config = dict(
    num_attention_heads=4,
    head_dim=128,
    rope_fraction=0.5,
    qk_norm=False,
    parallel_block=False,
    optimizer='adamw',
    max_seq_len=1024,
)
MLP neurons of a small language model. Each row is named by its layer, matrix (gate and up: input weights; down: output weights) and neuron, and shows model dimensions 341-511. Each number is 128 + 24 x the weight over its row's rms, rounded and kept within 0 to 255. Numbers have three digits each. A neuron's up and down rows have the sign that makes its largest values positive.
After each neuron's rows is what it responds to, as a language model described it from the Wikipedia text at the highest values.

L4.gate1233:160123129153129136112092053088135100150127122195146151130137126109131093140144152138107071143127124144097104155126159126131113116128148131143096129102105126105088111097156144119095130089157162143091096172092124121148119137157099128149104180124123093165142121140126155161133176086130173148100104107155145132103129075155170138120126152129155152150140137087169124138112164138146096092106119119120147137145123146156157112155129103120142124149104140132154131148133178107145138134123093120091131081113123129113157140124
L4.up1233:081155120125129141117120105147125091126119105169150165136123123115144087102086118111142168140120117067154155129094143099106163116115132112172154121098117116144112112091142118112132119109131149093120143121121127142108133114099108141125168133107153112129142136097087126114120123091110133200164132118127157126114156126111107119100122144100155112107150125104134110128142152143116109118114107121105143083100089098088157189156094118084126121109084130147132143100109116137152110147137169101150115120156114148105132134101
L4.down1233:137117118175098136106123137107119115137136156104151119142133127054133166165103123173170165109138123098164125151155170125170160079085113112119155130143107113096096097136130104104145123138146127163155101109121115132130149103091152127143137149183121105123103151116121135124152114144154102151093100145146151154150111153136104140063161135154134112132130143116121137128135130146136149131144118138149122119129091128150142163120101147121114132079114106168127077163101110180101125137160169113139131096111082125119144128109
Responds to: Table spacers and name fragments

L4.gate1312:070097130186118156143131102163132131103113130094113158126120117096121125144140058157135116152167131147090114143149143112114163131117136103111031106095128144141096160090130157120086153154174079104119099104120108147118133138113130191167101109118138126109125100163175096127141103117124135081097145136125168131088118138137147106108097092122120151153145118117078095137105145118127147110108132170155112092096105117150104129130173165111135156143108134113145145139138093144114144124141155121131124117076110130159108106124
L4.up1312:108101118124125107085118127126137125115101079144139150094098126071108128122102125125134145114157147109084138129122119107123115077172115100120115109112093149151129143175129146139105109143149155107141113097123096143138115144136111120129145063130117132122159146159134122142087113179108129144133172106107133120139143145144125072124118120136155096084171121104101159096179126157138170163109127131184180082169161156161150114085117144097148116096083108113104109118143132162137109139100139146147125085118132116180122127118
L4.down1312:126097115153113152112153121159139130132132117166140155136144130103138146118109117165127176134152131134114121112097141110112124124159126118092146100121046120170115134149136119126120115123128181125097116133136129154157138130113169161129141075113157123137191122131151113109130142132129109127134135151147138145140118172116141111081103138098140123129154145116147147122128082097164150147134147141146198091171146179123148117122089139107151129115078128177136182114094178157177153117132127145158147106091130123138131161141
Responds to: Up and off pieces

L6.gate1064:116165137122162135162105122123104148122113142149110099097173139083113093136137117159175118165160110136147140137107132136131139094130133141159131162101123116132136127157140120154144110130147162149163148106140091107125163155154181053098176124133155135123176117133157143147130152120084123174093151139162095111114148141164127149157148090122135087155162121108120124092138170143137177116111120145138114117146110117105150097096119091103116144112115099121120118096129135108139137163132112165147138120111133154131120180144
L6.up1064:116119098139112123105124108113137104153156117190119187124139092164105112106096103160152141123131143124116115120127150122084094134127115087053089124125142093098132103159121104124148127107117144133129141145092153163119083123152159109133094132194134111107143101130108105115125173174116138125160128098172136126110097141150120136143152128114132108131141165121173098137136125118122171155083089150170113163093119133077115177154137112129142128118092125136135133165092122109133163131080140129145126137074129118137114159125
L6.down1064:091109104161136122162121126159112116141126174154154114093126134152127107162124122165123140156179124160092125096116177108129131109124078162124118112127147125122133152116106146135114178097128070193086114097090131148137095119170151125106096156155151130142136101167158118143142124120110069143199112133131131162094144110113087115122145099135072141117176067124147144146097145124147152124115076115152105143125109102133127139179157116125129148147137138152158134117106135135128139149124086127143115149114131094115115162120
Responds to: Table cells and word-fragments

L8.gate878:144080164144140125154124109152159119144067139087110164126118091091121060120105143130108117158131158124127121155155100142156135100115120156127131132098084137155133149133138142099132155142124133086124101154102115124145114104129113111118100095126103097147134058155089133127109146117120148110142107149111134133141098140108136143110138151133150143159118145129118148075137171131140166169124119171103121115122150113117125107143106111122147117149175101135134155117189154118103133133113172132115148151122167101130115166146
L8.up878:078152091115101122142115128101122149122175153159134101144078129153128124157142102117184099109145106110099145110107141115095098153146097141131127162123103104142144142163154108164114101124116097157111161099144154101082117110131152144139142106133118164169139173173153136167120101145135147139138108113116177145114142114160133112162131090080114113115109145137136087147156141102143122146131133108172141114145123150131175132151153171150139120077098148123161138160094111084121117119118131102110127133118094108154147119124
L8.down878:105156110140136103172140152164131110116085114123165107124080152134103106152109086110166122125160130150115150154151117165127127105143144157133160147130098133076140090132136149137193174108131139142164086068127099123099125111092109133162140157164160153120132159138123119140130138124092100119141122090122145106110096103113131083123110127144109129126098143161075117114126131151132151125123069137147138113174082126155124106120134140169120128133150119143135109171120147142155159118143119109148126186125113091164137137129
Responds to: Wikipedia table cells

L6.gate434:114136137128155161095161098102111108157139155147138135142146122082135135146150153125107136118114082154081124096129126133152100181145123112155115103159147158142134127146120122130129149135135143141175151107171110088120142120124098153073130136103104145076157128125116129114156130122144115086167169096125080072129133152191113154172101084124128126127187126139135136139143144142102153078129130122146101136152139123139116143138160149143140100139169131121116130133123137109094138107146142135160141123159162115111145121093
L6.up434:111140158114139097142135133127141122122139100104125125129172155133145162120168146109083109113124130147122077136124124108178103155075172110118064150130174143117112117135115144137153126145085106140107160101124123119094101096125107138135183135114107166161157132143156145172109139120129109120133146097125103153116116105157110155145088117171120137144138132117132111124063077077105137176100150128081076112180139106138133126118139160154095094123100155122117147140137150112113107174137080111117141177128118147106144116149
L6.down434:147124099130118184115121112150152098046153116110138129130124069120130099148135107128111119141143160089096139134145141154116139133102134149101123105159142150108132131092110148163120107092116151128118073123150163110159123123127118073102121106095162156113138124106121130154111189109117104132153127153110137128073143130116149138152148155152118111111093108120137088130139095143104131085131128108158111107141138153118156089124161116148145162096128157109132135157131121118185132118081146072114080141122097128084187110134
Responds to: Mid-word fragments, year digits

L8.gate1292:128073140131111081159102092133146115110106170109131169152069145145114195148129108131134115129106136114089156159112147143095139103114156105168134144155156125097137123089157164136134076121148144127102119118138126123079146057145129124143114143147125120126126120144131168132126075135159123107137123181157187118153119132153096134151108109156103114144177113110152144113151149118124162141105105107155115137138100126123087125139110129136173085099138131143147101127129139100081124129079111136181161113118155140135105136152
L8.up1292:103077130159132139132113155136114108127114102127139119115121104107123184135130139130121156133193100148123148172152147106121155147104167110139122096108129165132143122092164121114161127136120159117135159119099150136142117163150095084138118109149184123083126103105141156145152142124100114059126097159149084134150128144125145148122119123127117121126109191089134119134158145112091105129121157130139157133169097132163106129106109131151119162158179113105102126135082122173126161169137125156101076145119098110147130110088
L8.down1292:118124080121128123157102097099110121126129141174101111149111145127106144144129149118117123096135123139130128106128145143100098144153134096153144128109108149141098143134146109142154133141130154116108102083117145119110115099157119144107171138112127068089115126116133126125146148151164115103157149140104109125164147165119135150122140125160138107091100089121162113117083129119132138139124120047136121145117115125137125146156119121091130136077114117144164098123071131139132135104127147138128153112151082152110132163135
Responds to: Word-opening subword fragments

L6.gate1251:156163145115124077148113122138119102150133159152100132167099107084143158146134119123136107133161119113093128168128140115126133127110167131103135147126151108167074118067100125138169083115166157102144114095100105144155135137127109119111115100097131159116119146133130130125121163134139091100113133145147112158149147146142151108125119107120122121123137152135111087136097134143122109136126100127142148116144143097093151110115136115090134130185122115131123122134134125155140148134144165164155180116083100117105055109097
L6.up1251:135140142124165113128120101144166146138141117159133170144123121115149166103099129133107108156143111124149141131131138135159145135138161107111130112105147156139091131121140118204120109136172157127093085126123171105086118129133102140117113119074126133128152077142170147070176155102127119123081136147142156135148129124129160094111158135124143110126109100103120119132157100131135097126148114136141101152140124135135141139133155107103120118129135092112156129096109120116149120112129123123146146083034133079100117115154
L6.down1251:106133114101195126160129109160139142120124114170115142109096067103158139151089112110102130083115122154142150107096130170150112153154130088108120102099121171204119169119098119128137150134150125118142129107107134163136123083115155148111099152079128144125151139149140143122084136108134102138148145167103112141176149160122124103139151167151105113151161080131142123136137091135154137139143152133119119124142101140143129097163124114114150138135156116090168088108146117082152103136153138112136148125121173115131157154141
Responds to: Word-initial in and particles

L8.gate498:127157105127089166117131150113130136137128146122136077106106099135147121149123110102142111143147128089160108149088147159144096136129100102126129118078129127150138117140150148119113151118129163143152145170142106132125173127107145125144112107096173137111139111163060129150152134112099148114109110124163129147141156081147141156103124137108113127157144098116152126146066106112169109102147141142077125146098143136129114140156126165128121093094144175158112120165162121165144134145133106084120135124167177147081124164152
L8.up498:159152121156069127129127130135143106106154167153128111146120107143125148103106092161087157116130185125132125139137138175154140148116100108134106113083138155127171150144147184140154120125094125141106111131111124138144128079114122092146133109116139163120088154177123128121147169119108128102131109154149130118119168124132111149078092141146117132135131131135119091127124107101141126135133144057142087130126141141129144145118142128132144103101112144140120162137127145127137130187129089101103108135166177096102147117114
L8.down498:150144099143130174107162109127151116137118134128139106095144136122112168118123125143096140059142146100112136167154199153118116133106118130181116050136128163095173131107141115164097170117118097134151120098162141134141123115129139142109119113114184107119132169108151129123130142105149126135149119153148109096163157106137127119124113117155140172102115126154113151135122153135128144128169128097115156125143154128147131125077161150140144131123157159121106150175120111119135136146168121122107159117102122055123119128086
Responds to: Career and location verbs